From a checkpoint of a small transformer trained on Wikipedia.
Size: 17 layers, width 224, 7 heads of 32, MLP 576 GeGLU, vocabulary 6480, 11.5M parameters.
Architecture: rotary positions, biases on query, key and value.
Training: a variant of Adam for these matrices, 322M tokens.
MLP neurons of a small language model. Each row is named by its layer, matrix (gate and up: input weights) and neuron, and shows model dimensions 32-223. Each number is 128 + 24 x the weight over its row's rms, rounded and kept within 0 to 255. Numbers have three digits each. A neuron's up and down rows have the sign that makes its largest values positive.
A block is one neuron, or neurons of one layer that tend to fire together. Before each block is what it responds to, as a language model described it from the Wikipedia text at the highest values.

Responds to: Word stems before suffixes
L13.gate98:120137162083113122126075115135118101156125101203151147111160169085138089131155133069093163129109140121122109166132170163152172121139136105147123100117143110132104130173120119102124105113142124098150132113138115122140119091148116117171134113152086107167159141164109133118137138148086123132134122139118115157142154105148101140122107144112135145129106105152106111136128142147156143119138132138105093106154129091097140147105106146134174115126162075122129144148052135135115162151136159151110098130150105155087127135161124109104156182128083114127133131093114110169139133123136130109
L13.up98:081172140147136128136137104156144145104124151118168136165142112058151146155125126098104115164091135096108111101144133123180128159126138132121132121101165114153109147134117108145155154120141156123154138174101140087162078108128117116106118142147106119151124140096138139125171145143125137116130143132104136142107146106116103129152134132181141089178123119163066132109118141140147144122139111160152112136131168099145083167181119105132144120129165118118128140120131109175081158142103155130060127119137148086091152128120121115106149129130133159133121062137095132132126151134122107106
L13.gate156:140150124092125133105140139112119107115089077097160127103153146098092116147152170096113084129118155091121111144101121135118104127139133125182121131113148070144119163147126108136146172112139122150179129132074100134159117124144111045135124127077118109132167145122131141132148148179140134115100143163147131128099101135114108104139158123123098100138118115122127148190100115129067135112124146113176125121139132120210102089132171152142120100136153125122107144116122088136158162129118113143120112146127095093113123158113134148136140146140124104099124135125100152100141106098137126120
L13.up156:165138139118137123080077107132116134137119160119122155085114115114123127126106157105136129167097171153137123121138138145153115102095095117094143093081145120094140106127087096151148125124152159118127104098085101151134133175170139098153133088150081100140146087132087116063125107173145095148101130153124128123114124133099140117089091145101132144153144136133110122128171112159137133142101121104140107120131112108162121082064143124100181093126122066099124120137091121177152153140114111162115123142134154123131130135126087118122139115139133158144125132112119113148124142131133104092
L13.gate173:149094146120118175108133081102132117085094104150133111125144188084164126149101172145097126165137104106130098135107141112132121169094168124141136138136155165110109118119132166129117100124116121113104125128112117161149113104166127087131145111124132142173157132118143159125163164150093124124096091136098125162112088135132138107074148163138163109146149102150133135158146120153161140136149142123111136138171127118106087137109115136117098162145124112103178124128112138126138144153122110087111128140129131117112098172102145140130160160121126106126114125134180127131152166164102058138
L13.up173:104088144105110143130089110127142125144124106144146132097137131115141140159133140112113173117134139109135098180113147134104147145136173127122143117135155123124125104133175182159115105092129116083095141122166124170142117159126089135143132112128177154147087140113127124095176132170136100103085142142143157138134126121140133118082131150112110100145124078166150117133132112148138128156112126114081099130149100116118103162152186128104084159122124114092148159192069131140129137102117087088161139171110172127114129153123126180127141148168135081147124115152130103120151177136122092170
L13.gate386:076137119168136136140097122137103190112129117109170124164126142143122168124154144100102116120102178149104125107154138060131112142131132137143114131150139130094110118122124092111135126151113134094131177100112137118166123138166144119123115090129117099182120131096131125097115070153103171086122096112128141118093143128129106088156152126147156127139125099113132064145141162190129139079136105168096089132162139116132107134152108107145191137128144146132120116147119131160089151117133104160115109112136133151105109082140084116121126114144081117109119109094156090136158161125153167126
L13.up386:114190129128090137122124106111103112141165121131131147151204139137122105136083118087121166161074075092083127109086149115137113111144147116145139100152109151116115145138121101093119124092139141169151158146115126106145179146125086162144138076134132103131100106157139107124094127129156132122115141094104102113132153140127103125136109128124125143156112127158141123162126089137092166103130159117140151173135132115151149139134119139112124118156125124149109110130125149123121102093110139114133112132141159167076137111132148141112170139115091101115174104121102145156131182136121147121
L13.gate396:171098130142086108135121116150117128137126127125151127122098104126167115134137116088100172137113149142133142183111112119101152154094112135143119146106118085100152133153111155125090118127119102107148135133100108172110130055135101075133143118142145127119135155127124141116153176119116101130149141123152117153143116147147117101104126161167123133112116136164156174095137134133151157114106161138100164140142140152152118145098093141148167127155152089137123130147069112155095132152196125121154075164142110094129096116143105147141114137105129130141103095141182118100102164119117163106
L13.up396:114129110174120147115123098144102109152130126091192092144059174146149160123122128116131146144105164105090134147114108098123118121083121136147098144078155136129149119080128122157118160104113159113153134150104144113091157143104140135126128136146112148137125147102101097130179139158123133097165106116124109107124094103116093085149124137124121111129129090141143166114129161144122125117089105123116178172143157130106150139178139143125161087146115112169121092148148136096120127113159119110125156160163137087103132115104140157124152104108162105109132100169126139121118192131152091131
L13.gate410:151140149124121163107140125110118187075108140112101161105105103138124153126137131081104136117123117151146129098100114129112159107124132136134095118107110119137148142168088101143112073107142095127113116143139136106115129178139130146123164113107167094139198070144154134123128161106070112129109118171136148092135131093122101084097115120106137129110149099158163112081107123126121196136088088121113129137116101115116121166107119113146129128109144093105106146176102090171109116122148114104097074131148081117139107129147121100134139165109136119126160119138130134090140145136143081168
L13.up410:171141129139124116099103157126107134119117112126141101149092105105137150126145129106079134121152160108100140132155144156110124123107117115104109103081163110121102111167146123137110131114155160076128120099129123166097135120113174093122100094160115065121162125128094122116130109182150128067145088148129200141129119076118112099158119134125100155114092123133118146103115137145125098136134108148125139146177150114147093093106121137099140140122111133159112129142144130121116158134127176136117126140121159126135091175128102150118138114165114149089168138156132163151115115099129134117
L13.gate467:050120175085136111116099100179113157109119105117068121129147140081089116114136134112148126145085143128150111104148112103132125118116156176154096145136155116112114125159142098126161146161120099144137150090123114110134092137116131106126109077110124132166130097090128144110163114168147180082153102089104125139118114092121133141107151135115128100159130126102113123104128158128119132140148119093160095142149120127142141144178157098110146150174121107115116139121129081151094092160152095116135107098159133095123151139149111141085178125152136139149180120135123132137108086139138127107
L13.up467:155069121141125115116159114124126101187153154080109135155149171157062111106134111168159118127146144189144145139139153131098149117123137118132136134137137124119128146108164187120143110109064081126149094139136122072133145127111089150109110163155084133143175127112130145152126103155134087194138142150135128102084107184129091139119152137110098134094105138177137141109159149113147149121146143119114149088122096137095093111144126126150114100143140106106170105118120099114141117144139129141109167159132100122114106091117132130125147137154086123148108104097160116133094120136127140119
L13.gate531:125074108089149143139107142158136195096096134122085125100108153150144133128143167127129166132145137169116092118146100092157132107091136123113147111121104126106126138138129107172099076105155167113083137098133119100134125079138090092091156060150164136111121140174130142123140107126140125130164137129142136147131134146107115149090157137136160096123126111147101119131137141109092114130174104153106097110122105093126113137105165177125152124139126132128148140149100102160128124133117122108100094091154113137130128110126102134120139121147112144140106149152143121126126129150103100175
L13.up531:153131110130129156127098145152165121105098150104129167154099147126114164122105162164144151154111159157093114131127122128153124137113125141093107126131158151115120111137119152148092117181139136119100214129144130085136097109160127115108113088149111134144132160127132131150102141144136152115120110132121156134090162161113086082101144096140135117123101088134114123175100171145157105101161106160158153157116164094127079126172114113150134123160104127118165139111130163156085156121040112127096117101132116141155126100128102139160136135161132132106139092123140114119164108156159115145

Responds to: Word-initial consonant fragments
L13.gate8:105125165157147142097098055174143109167126125082112149133125140126119163175096100127155154125082116115110157146136110128104106150125127128149138132175152106081099146147126137099126134157130095079141129157094119119151124110142091165148071134111087163118109159136096141146149126136115114126121097107162149115120087113144114111092172099105130146142126146124102134123105133127129103119121105138158128088077108130130138132148120143133091088162134106114166090083111143145138136147137139107097124105159107136157111096115138117153140128077085125151134106124097092105139123129139125135
L13.up8:166098083151126115153095146089123102117114103144118148157112148162137155124165118163137103112127140149116108104145101149115162137142159135143149120111091064107150126135150097125101105169104135138152163085111115097103127125108163132105098123159119103099104161125095123125120137108146106125164135168103141106137103127090134089137133096149167133141117145119113091119170125122117178147164109121162136114134174145106158108143130147148143179170131133151124163127151117046132113130142087149138082118126190112134115127101126102150074153163159087093131125103146103130159107136107139177
L13.gate144:136119141101132128162137110085163137131130155147084145114157144125111104127144139120121147152085164134133110125091093130151090078117145136154119120114138118108139141152144130166177127146149097132129109075106138168123126149178115075134187117140140105107134109129085152148172117126100129159131121122086135132108156100119144146147133134111132153156102134149109132120129118187123133134172125086110128167163115130148154153118114137110140113191120101132156158144086146121126099134159103153090129125108132149086126089151111098109128185134118139136171127151155125140093111157097128166
L13.up144:099104127130152127122157149128144149119117154136167106129144134142142126095133122146111075132116130109149128159092109152138134153117125176112140135107114156170109091137168184118151138149109176094106099129160170104140089131075152138118130106123181125152141155093125130148060141138190123183166138095120116153131169089132149137077142159141142125153107129115113129087136145136116120102109098142113100147111168150134137158144166194083122108146137141149173169136110125132112098143152160130118148126092133153155139138097127151131134119139112119123131136100141113111114132134134149116
L13.gate218:158133134120102130143096147079135141153151110131120170100128145152112100108112080109121183106060128140165134104123125114084172124119101098155140109156113132095109153151131102133113113159135126126120120098124151120124096084138141109159139140136148131143112111177142147142166140142113145093127174082135130131158163099143109138103104127160151100093131169100086177086120137119175153111103151087107169144117128142135130155152138114170115136124122121158102140162092136152140107132105125150139164137129119106130115125132114077140137067141096103100158123107112157129145143114159132127
L13.up218:132141138157105148106170111128118112114133121207146134133080108116103125135128080134144184099093080156159108161123126126138138139119156119155131151136091127090094118132157104096099106122155141124130134146107163137102141146109141112173153126136171153144111166144119071120133186117137167145115148116154113119120127126134122167145112115129150141150149121124143120128110089097148173155151159118126157090087142173120129111141112127141137132121130134137152124114126134131128077087118091101116121130130121137136138091153165120138120118132133121152134139160141083137140122098119156094
L13.gate305:095108086122122082107120130087150134158163106101126113159188120088084121126138110109126129154104162142083132138144128136155115137103140185117113151136148138079150126178128143104123113143141153115152145123159120119138135142156124124148124163101100105151093106164127097110137102108114182123113118176110126117092138096155174132163126140093096166140127137114133121103096149128163164154109152105162132090159114115130070100151098088115115095110097097101122125117115093113135146153095110159128140151094118092116129087094133136119118130134091122150117102102109167153127121109091097093
L13.up305:121133115112104162123137166106123108136114126155114114148166163112122121139169088157114123074108123162168099153112104124124110111118137161177147161176149144154121123111160136110127099148093102143140137153111161122082136124142111101173128134109146174137154136123159122158113180120129107160175119119108157152143133126156165136143134169115120105069090116141173148120150127119116111145052095144133137140073113149134152137143126151155082138094134114121124125152064150127151087135105158132120102137142141108120120126123169101095118108083136122131117184104125135114145189125118082128
L13.gate307:116119102156139120118147099165130138091125144173129162110133146126108149113150098141104143143138115131135148119062129130123111158133112144125105151149129117094135137108105131159119133132101127138109099103143133188123113151134111113103155160160111131113116135155104131174142154121101116145147127144070085086092161077135112174101084132125106135143156117091149128143131135168155140083155176099111129137111105149064139149108134101116165109110135094137126137127101081176136157092136095164143107146155140147117095156117092155122118139107111136118102140114137182130099130108148159165
L13.up307:181143110161106111129128130167097127077121172141138143131132152124132130125116127166163158141110135128151168114136116100122131133148118133130150152149113143137133173153147107121106135107140117095140174103114166131083095107113171169143117104122103088189147096140163159176132155142133138130106100147075113131092131131149091126111144135118108121105124119113077135174091126110119119164108153135080090161146123138106133103154158162082125111086151111144134121106106113143130110110161103144125162143125117139142140160135157131143133105087097108160112142123172124104152116145150146171
L13.gate308:158138138194115114092123127167119122110161112150088106109077084129128132124133123109137160144061149150134174106110163138111142142159152100129104095110120114107128147118128121139148128165106109108133116085156144160096105123123147076118158153117108045100135142135132135136167164121123147125137089112149139135114189136097150142107106117161141103150180129142147080104152122105180146150102125113103155147094157170107138142123110102122162106129112140137130158131128114083085090118178145148143090135148113129085122139147146094144142078100113129166148129141152123102118124136088150127
L13.up308:129109107135116100134111150158091111122086163122123157119156122132133137127093163133124118133125150119148135134150117145140105142129152152142132153125140183080141106095107142120123095156142078127147141112115148130104074119099143120106111120108126134162104145154144149104143157095151122138113104148161106144098117101152160154115157136100175123192139152096136117129083119143141127136127131138138078165108108194157106175146120110080135118146124162090173106163148161160075152114136130133094095181190111138125144127139128136098121119169150152161090154108138130143116101144129165072
L13.gate530:135124173148063132121106139148132123128097160141150080110124114105108145156139150117138139121093146134104106111146140162127130162096139169129110105156141102089142105105118104126118096144148089168113165106160108087103101133139182143099185129101144118156148124135147114132130137139148073132115166135165118101113123095103162106087100114099115126161134099152112127072163135138115171143134134120125146168103124123162113127126153101121189110120132122140157106101135107120109146095121165152152078164101139153126128142149132110147157119141123157137117137117167119146097191157149108105
L13.up530:142128122182114154104128134180106117145126145142094122088152095107092121105123139101144177056125131096149113150143118124137105158150134168107139103136123111112167114112104056095125160132157108116143125111137084158115096117120156124114168100104146111126173144137145152101157151100103126145104089127118093104157170164117137109112084144139123155167159119111153107145141152066155152103117138094136142151131134125138150123100124110138173122132167112134134137072147171096084114098138138132143128113113128118107117153119147152166113135148082149155126131133181134126138153133102125117
L13.gate566:134152124155135115124119138166138159137096118178141081100106148146161124131123105157119145084130137103151107171141118157136143116135095129111151138134133156103131131162124129112091101148159110104105128145123108233108089154149096096131149087100140086097140127102094117093166139158107101152153133162104142103134183130127219120114162133110130135086118107119124081107155099114182153102123163141144128113112137108133161125115141141123168147123164126139145103138120113120152099118153149158114113117089131131172132180099114151099173128160116157141124137135143146127113135154145139137
L13.up566:105113115160086099150137113120170122125114118117159094138132111097128137116115108099091155128118185126133122146179146122140106115171154131128131107102118140137152125110115192089159161146133102134097180089130122155154128114150127124160180119107112103096147134161112136128170084123112088139120095148104130109085142146145112128096142123082142163156137143129154142129135095136152164119133127122127125098167111131106112126140136121116177132139112076113129144160138124129169144147099116128125101152152143153094168130155123136132158141114157108118113141121129135128121135140177122127

Responds to: Noun-phrase head endings
L14.gate23:100093124112133078124172117152094175109116108139132106162114108147127115103102132135076105136098159134124145113145166094083141111126121133145103134123081098078139099113142143149140119146139107088118136114104156155132170145150145138108131114172113125141118139178113145126116122114123100143150140133111131154141147133101109113130099093150096115123153116103057111139164091157185165119123144168184092130127071160137095148158128124125138121122129112136138143171125119113138108117152086168124103153158099097125118139130113132128140112178110165141115128095067117126173133149151152136
L14.up23:149115128129097148155117143171146091151140138125134106160132132110131108137123125148113165128136172115118079141133113122146164131152136120127128141155109080122151124135134148195154108081124126094138106154147133184123123137122117130096123133118122142156111185177173105145101126149128117117134156133079161132126109104118112099151112118139129117116114116169122115124156148118097109147120169131126058152157155170175117159153155108099114130102130138168116126112124141096148138136149088107139121115148147102067149111155116167113109088097143115166110141146106079103109105123131162127
L14.gate229:121103128151099165136114122166106161139131104128143079119107139120095140135150108107105175134111120132151173101150147172162091182114130129091139124141116144103129132157124139136107166140126093118138075109150106115147169145151150145155122157138173094179153132135101143130128093126113074124167069158135130130119122113111101111131127146114119094144080126152080114091154099170144165097127128138150126116145104141136111128102143131135124064152116117097167115149113119113074113121142175178101110120129130145140143116131110150135138111143058116146139096097142129161111115107166137135
L14.up229:096133132074135140120140155136128126151155168143147128124112135069105134150110101110082152149104134095152134140156135164128120148165178111099131148097137148120151078132094113165138168162121126146125116165156092181110091122125122126107141118121122127107142122145132129136170128129150164083187131164138129135148108156157090152097110079094127117139155182116105136128148134145149165170104079140095149093115164099153135113147119129150129143156107151115147129140115142138112144087128126136154174126169124120097157123109096129123154149103121127121140113119137158129179117111134120124
L14.gate319:159138098157131114090114096129111116112113116118091116163124115140115104096091099100085135142102146121139177094127145101124154115126098115158081107140122088114129130160119120138146122141131084115145080118119120129127130130179146121140119102136109084134130118164117127106134079105054130133121137108120141136104130113120119122127096141139125121152159132127101138085165117164164188152179169110163125095103066136119106143092100137140138138175079115114137175190122124115108126122131122118096103118146147089115089096157110124111173123121136145148116130089147171148119147120126135150
L14.up319:180169167131129166165113129118134101097119132071149101115156155118118088136132116127122145109108184147132105109166122122137163133122119168132120197146126091117092086109111129167136175120106132112102137162162119103120112138184093144140102121089133140160120135158113148105170141121123125128116149117109088132152137131112131143139137122147113119131136134114078142147151122125146173172162154143133111119085085136175087141154134121155151147118135129112142172092139148123137145132146173142146130099117169104097126113137130112109151118124090110199135084144121112104133116137101141080
L14.gate379:101124120132103126188124140109161112120171132143162072161105127149123115112112165086113143120102142106105183112132139103120143131148110135107101101156125107129135150130160152172195175128137080140118125109121114110142100111096150130165151094174196149121133091139138132125144123118164102067139143072155141111115113074144117143143107138149121114147117134135076122139144145139115135124182112123160130129147083144153112193143144118102116115152104120125176119146136090142133132120131175140110113179112138083152135151142099138114139109125128119136130071140144163149117155124156098142
L14.up379:184113165122098060097145118141137107143125118125162128139085130105101119131127115084138165106087137101129136100149134121124085115113138147161128106143102101148176144123147151132121144149087185106125116129138105186155097145117094117151119131198137125131120113144112145132133129105121144111186114099139130122101113086139103191118105142121116122124121167138102143134127111163075110138177165147147101114153124110132131127158129157130094100163132175154158120135116122123119128133152163154138134146143110085117182082147122129090098137129116144153174128146146115153139074098095110114
L14.gate380:138142144116117089073106107194117150110143139117095109147140144072096106094143116146094124115120118145125051154113103113147139160095158153158131146133110174108132151158101133106120128132169126112137092105109127095111150100167143131139114098130149122162163112145142134179140171164087127148195106107136160150127118101145089125117101135131116146117092120128084104122166128114153155139073151137120141106138092118148119138148121123127139132107120137116107153164101133115143061156133085135098148136139131106130106099111117066122112134119132125162150159092095130077125154136118151118
L14.up380:169115154117084068071109114140132192151122159134090136117125122097135105094130129124096150114111131163133098187128144131148129120129125116130173185132124127106065152133118151111086145128143117099133115086132123129116142111150110141107116130143131120108141125132137127130133141170101084135174120129135152113113129147110143144101139157123114157124119120134137129121174071142156152164159132121124109147127099127162148111108123131112142111122090107100134155154123113106125054091173114152165137114156190122151084138139123090118077158177088113160128135128119117108094144141101123128
L14.gate444:113133113133107162113069102160134116113143127156144130116169177120129109139097113116094103164090162104114113128110141124107133098145161132145111150143083105133188105100146130152145165131133155161123082117107140110119138120115101124109142141106121137149140116161122109100076144135161125096153143154133121125156168174155092108134137108101111125134085130182140113108124115124162093153085137112088120150096089115161108135166133166127135151136107116132157111104130126125110103101094132137124125099162130079132149118142145117095167088109110144141078096096133109147148157147127137100
L14.up444:167119136150141079092114124164110121089167080137155121170102149138106104124066137101146152125105172133080158146142129109104142135148149143160102098139147108081131121138098164145125107148152106117106136189117087137148129115140146121152119133137160108184145132165176150114142149132120097113127142121133127148131129090127093119142092128122114104138099142126088121128155116132126128118126165131159118107080079124139075132100162115160140114100064109135134100141126111142139111145144163149100109127117090162123138151132140142114134108073134143123129117136122124137112181117087139140
L14.gate525:145129111140125092122067134119091134099120104154117144148152152118101128149110155130109147121120101127094119102111144068107126138107168157113152127120103116060173076109100089174167108132158112101067135154111114176129130134155133082114115111139136152159109140148123125141117177161107127113136135130134171145133140117158122140131157106159138115098102122156085170124169118100127118085142163154147134084110141159134130128147095084140131129105144155133143146128108130146133108161131147151098100152149123126107160135127128106112116100109126166147124082110112090129166139179116091106
L14.up525:145127103116107137138090097147125140131137121147149125159144117093115162137097179148135150159126143096154120093146129155119129114136143163103167153128130119087147100093156151167137098123117078087126139160113158111128172165159156102143119135157154122145130103102117095124120128131123128133149120150140113123109137115172137156090163123128144102099113123167116135091175104150152109138142184161158113121100130129163111163170119105101158138153120136105113130140093148163138103130150165124148118181145161133111127146160132172087114085120132120137124099128099117142168143157124149121
L14.gate541:118150118138145135162128122142160111093130095100134133089121104145125099084115133124127110155109146104080137137150145101113098136130130138153127092087109123118126158122100202131102114112123119108116131117139122117160156127166114073126142125116079109124128109111147130156178130137136153075107144131122171125114102091117091117074140152123157117133114098151134147103086163148128130118120140157057098109122117094150109145163152106113134144167083115131085084132098104139138175142093136112114109122150107091127099115146117129155140127115098148108153154083092090118128115120146128144
L14.up541:090081139092112101124127175095114131123136097151143083191138111128125132114112092148122144146127121113159094094138134128135128131134160119129102125148095102151116134078140139110173157169131168136092106124165145095143108125145156191154107117136119130089138110147122130127100147126115095131147140139147126132142101163126124123102090129121135116120147122129115158127116105127135138143084141134092135156098145139115149097116106155116151133155095087141099110159143116135139098112117154096039148114159156169133120145124127128178170154069101095149115132167130138137132117130088150159

Responds to: Word-initial verb fragments
L14.gate42:131078136142097138085113110149132136135101114132083101153141112091101134134136104148107090126104120118084110167129084126080153160069155141097115116145122147101116110106127095169065141151117118094105117099101104134133124115158132122132105147144140130115124116158125126123141161135138177142117126096098133141103130151126129156144129151125158124136110159139130125141112124141119131164121123102128118118117079127128108109151157130136124116090082146151099140136093107205124137131087146129128175141075150161111083097108123121155145131139152171094130064095144077149090156091168090116
L14.up42:119150128169118133144113134137091084164168174091119170128099137173139149130140128149123127150152133092157108123121136160114136146104128132146133075132127080130123132147149121110108122117116163107105151100130135150160135151140118136149129081074119142092141154163128130153129094120135148122135135141108149101107100110154100178138135118104101098121102148177129126131081142087137112137139148130154147150101144130150090113124097084152139131157140119136133166100118137198105137182145089126110145060161095128095160083140151129111147134127108130150163081140123126132119096115098123122
L14.gate57:171138164143141152139103129128118121106120171125070136093122134140076137129095097137125143128119138150104141134109126175105121144146179096100133132138166094122091083112119101100130104095097139089115153140130106130142156082137164113142107091137131157115144118151151132118148114148096132134162122100148134108078120132133115094136103145115158104124111172129127141088099108149107128148136122163071160158078120143118181113124119143145152127105150148109117098162089117168119123176101121125112116117105084080104101105132160151153183110133118133099126164125129145141124185091103135115
L14.up57:079168127103123109136135100141128167110108161114138116156153107127104133105124134139082134152149138146125105170133113130125087155142143169130152159102168110143104087149135128125114125133143138107133184073152137124141139117121132155139126123123108110123097121091104132115127152116150111140119129129079142126119177133142154155055107151136108144155143077130161124148107156130164145121119131195149088143098130120191125167145117126143121139140156068122137096107120126120124126133136124134094093114144070158096116130129111097167135135143123117111144128096162129107142139136185129196
L14.gate82:143086119150128128110138138133147131193106122180160130095102135083110138181169105140126116109117165139140101172104166108160103142170127140079144120138111110149130109171147156129074151138139132131117102113129114158153088099132137109118118096105093146117133162106116160137159119120113157144113116150086175132134122126147166155112171085185097109104100135097085133132152096123106089102111141144122131127130177153159112116147174141148163150117130105138148156096091093165114080164168137148143138129121146172123123109150106129118151120133110118145096126145162102121120147135130099117
L14.up82:103150172088157121128154162143108122155124157151115114099131093102123159119142134169130158134111126158102149097144143109131124130110138110099117088128103129132118079070107064118128113115142147139121135144097070114132103141135107138087132143122120148106161096160125097139141124103106161137105134135118123119142122084169124145098123152140129132161166130153096184113106126138103100102132134138112159151101143116144149095087123133102146139128102132121127114151062127164070148122147105168080148069125111129174142098101154161167154144146117134111117119115126109163130111085105101191
L14.gate91:123092145119109170148112120184145116119123135163074083123119114133108106153100127119165133098125130116136139087101109108110153122123086134117164095126128129120112146112126141178093162137130079149150161114100106127155116115159143067079122075119106122119159101165183148108120197115109138123124137114064133118093143122128116136175103114146106144142140147133101120122131189112130120120118148099144089146109101097140156109140092105124099094102129106109129133156110117112137126154143076133121135156103109133145164123125120127140119098128097147160161128101143086148127113178109100151
L14.up91:153166182149149149116165063188114081139117158151091153136156101118111166152089148161147177116103138171073162127128133145119147143116129156140107141144120089116100143099084134152146102120103119149101141067125124107128136085117165121136149096132114122100103145136103079151130127103157122135144137118135147134104113146156145153135114156131124150129124126142129151099143109198090142171133103167172119119072111130172112154148089095126151169136114090115131143136127160144140134150137157119114135138125113136104147131139144137148104139144117129162125127124165110145128131123098137098
L14.gate256:137102094129054148131142118083158114179089148125121135072083126140095100155182104162120098151155150151155093128091131133119138157090172167093118116129161131124115127145125107115127099103119118134120164082159152163156092113135148113115125132128113161124163127160081125127127134154122147148145123132169138083125109149167151106149124105153111114089153106116105132172119138160119126134118118115156108146114148130091170078110147074153133112139154144133126120127128122122130149151124100134145148124109088150111119148151142139181131086094109126139112164109152130137099136173107117094
L14.up256:130134116128123158123126165121183121155131110133091134102180148152086158158160111150180121119106147104141077123110116111134148150164109110132137150165142154110159129112107136116111100120120157148140121124113141104130132101125118068123154112080131180108144144111121132104145178079093136098094157116133134120121134135134124163137130109085159096148143118137163162153063146089143106170138105123098169119147161071141171076144114108114143154178147096127131144104110097098119122133147129132119098154141113171105137109115128134131118161117135141129122138092155119145153154121133098154
L14.gate269:147124121139128145140138107156155143138138130132056121124126124118117114143119119114173138109145110152110164126139105121084158145130120168142142113121129159101091082125072125119085148120110133092125141084129078125162161124159117129106114127096139151104099153145142132102180137107116141162117110128118082094138101139140138113118113159159163123124136108098110140123137103129154105116154166146091154149163060139138115113184115066134144138109161133106107115169103129139097087135075134145146119118129152074103108163085147119124136124115123110154115107124116139106151162131134144150
L14.up269:133148137112094111129151146139122084149127113155143107109113146123086190106128065136127182080104100138158124123139115112109150127147145115107115178152147135086093113107168081108122137137118100127151118123116150155099110099144137106073118103123171151095137169114139141146169153132114163136143134144135150097159100085166168127146125100125087111099129147141101160104112141118093155152124162088116125126110134167151114076130129112132135143125098160142131114141164144132063142149107113102150079129127171116111081157111129128156120147124138117117122143154127150118145175121139137159
L14.gate443:101104133144097135151100105149094151143160129178117113131109095159141090144061110092144117134104125131113171145187132120090135123142109160146109126115086122111163112126102135124116103135113139067126136121123153111108141168170153110163148124074112084113108136154130154135139141157119122133091106110125141147103115122113141116136128144102149135095099115132119129128125132103116142128150134089120098037115140146156115122157104105156074133134131125103123122119136181135129175128094108151155132124161144119080166122108122109175153160170143123155165153085140124138135101145110148121
L14.up443:080147149124142125119121106086119127166087150092137113132119128111085125169145117122126090094123130140168127133143118121078120125101115159096173116123149088143124151121159098097139100151146162137125135074085085093141123109129118096127102146115132165144118139143147107148160141110117105122153155119152187122120111130109127175095133163127105135116116115103058170097121121150127113132128095138110160144149122129126094103179158115084110118140167076136139119114110119169125153186073132134124135121147131104141142114089113131140117124146134140139113133148153101094108154090099121078
L14.gate455:076123157149130090110119130150154133154131122119110100134106176075097125176141137113163139129138168093109162111086138146090144150088144143149104104135151150099101119123123124152083120115158099147136108094102151169139110111125166128122125065089153103125125116142131130135076091132151091127125121127131161100127105102177166155140073144148117157129139123103129122098170139117125137136111122141110129126121090139158143114132143155159126111131124160147123128149118105165142093141133120141126126141076140155172132148118114159109166118121109155078121144140129144155151177093158138136
L14.up455:140134158128130124081152107155139149150110135128148151104118136109139128123113062120116124158130132147175099158101118135113131134148085129137108119162128114099128091115154114116159103162114122142126092133151104152138158172130147111160144090105123142132084153106118139100130115091144125182097096152150145165151163139119130132166127179148132136062126136143119141154145113154113158134113154106077108106144126156075157141076105121144151143134133109130148130162132166156122073138111150113126164138114136132094124114145134158117087167119126097110116085149149187135090076090110156142

Responds to: Single-letter pieces W, z, k
L4.gate6:091104185163136154142118155114151085093126127122104130131095163135141124095156140152145075124156131150141098140114120116111141083124150134129125097169154096120150130178115115146084125176120160119160148146113069104109089110138125131092148114119117109126126133129110161125112133129152116117126120115109158140163120097157133177156126141089109171142128108143149156106158152092088103151142093149081093118114105141144137136179124121168138101175135116138110139089168135140102128135097130135112164091146153136116116102127131103120119134147147119145210119147108143153154105148130120130
L4.up6:178178127139117175104152116112128111137156136118129089157131136128137156113124107146109089084115134089092096125103146103109167116136128142147136168167135123110130098188138102103091142174124153103126097156130119152154104160117124118112104133144091196140135142141112106138144131126162124124170096131086146117151124148178144153110091134132144176156144100100131157160159138113111085125140104124125152129088138154119143144146125124143102172124119140185126127101125179121153129117139147098096120160117117136118090093128132144134156143133151139114141125153121120145199108113134136104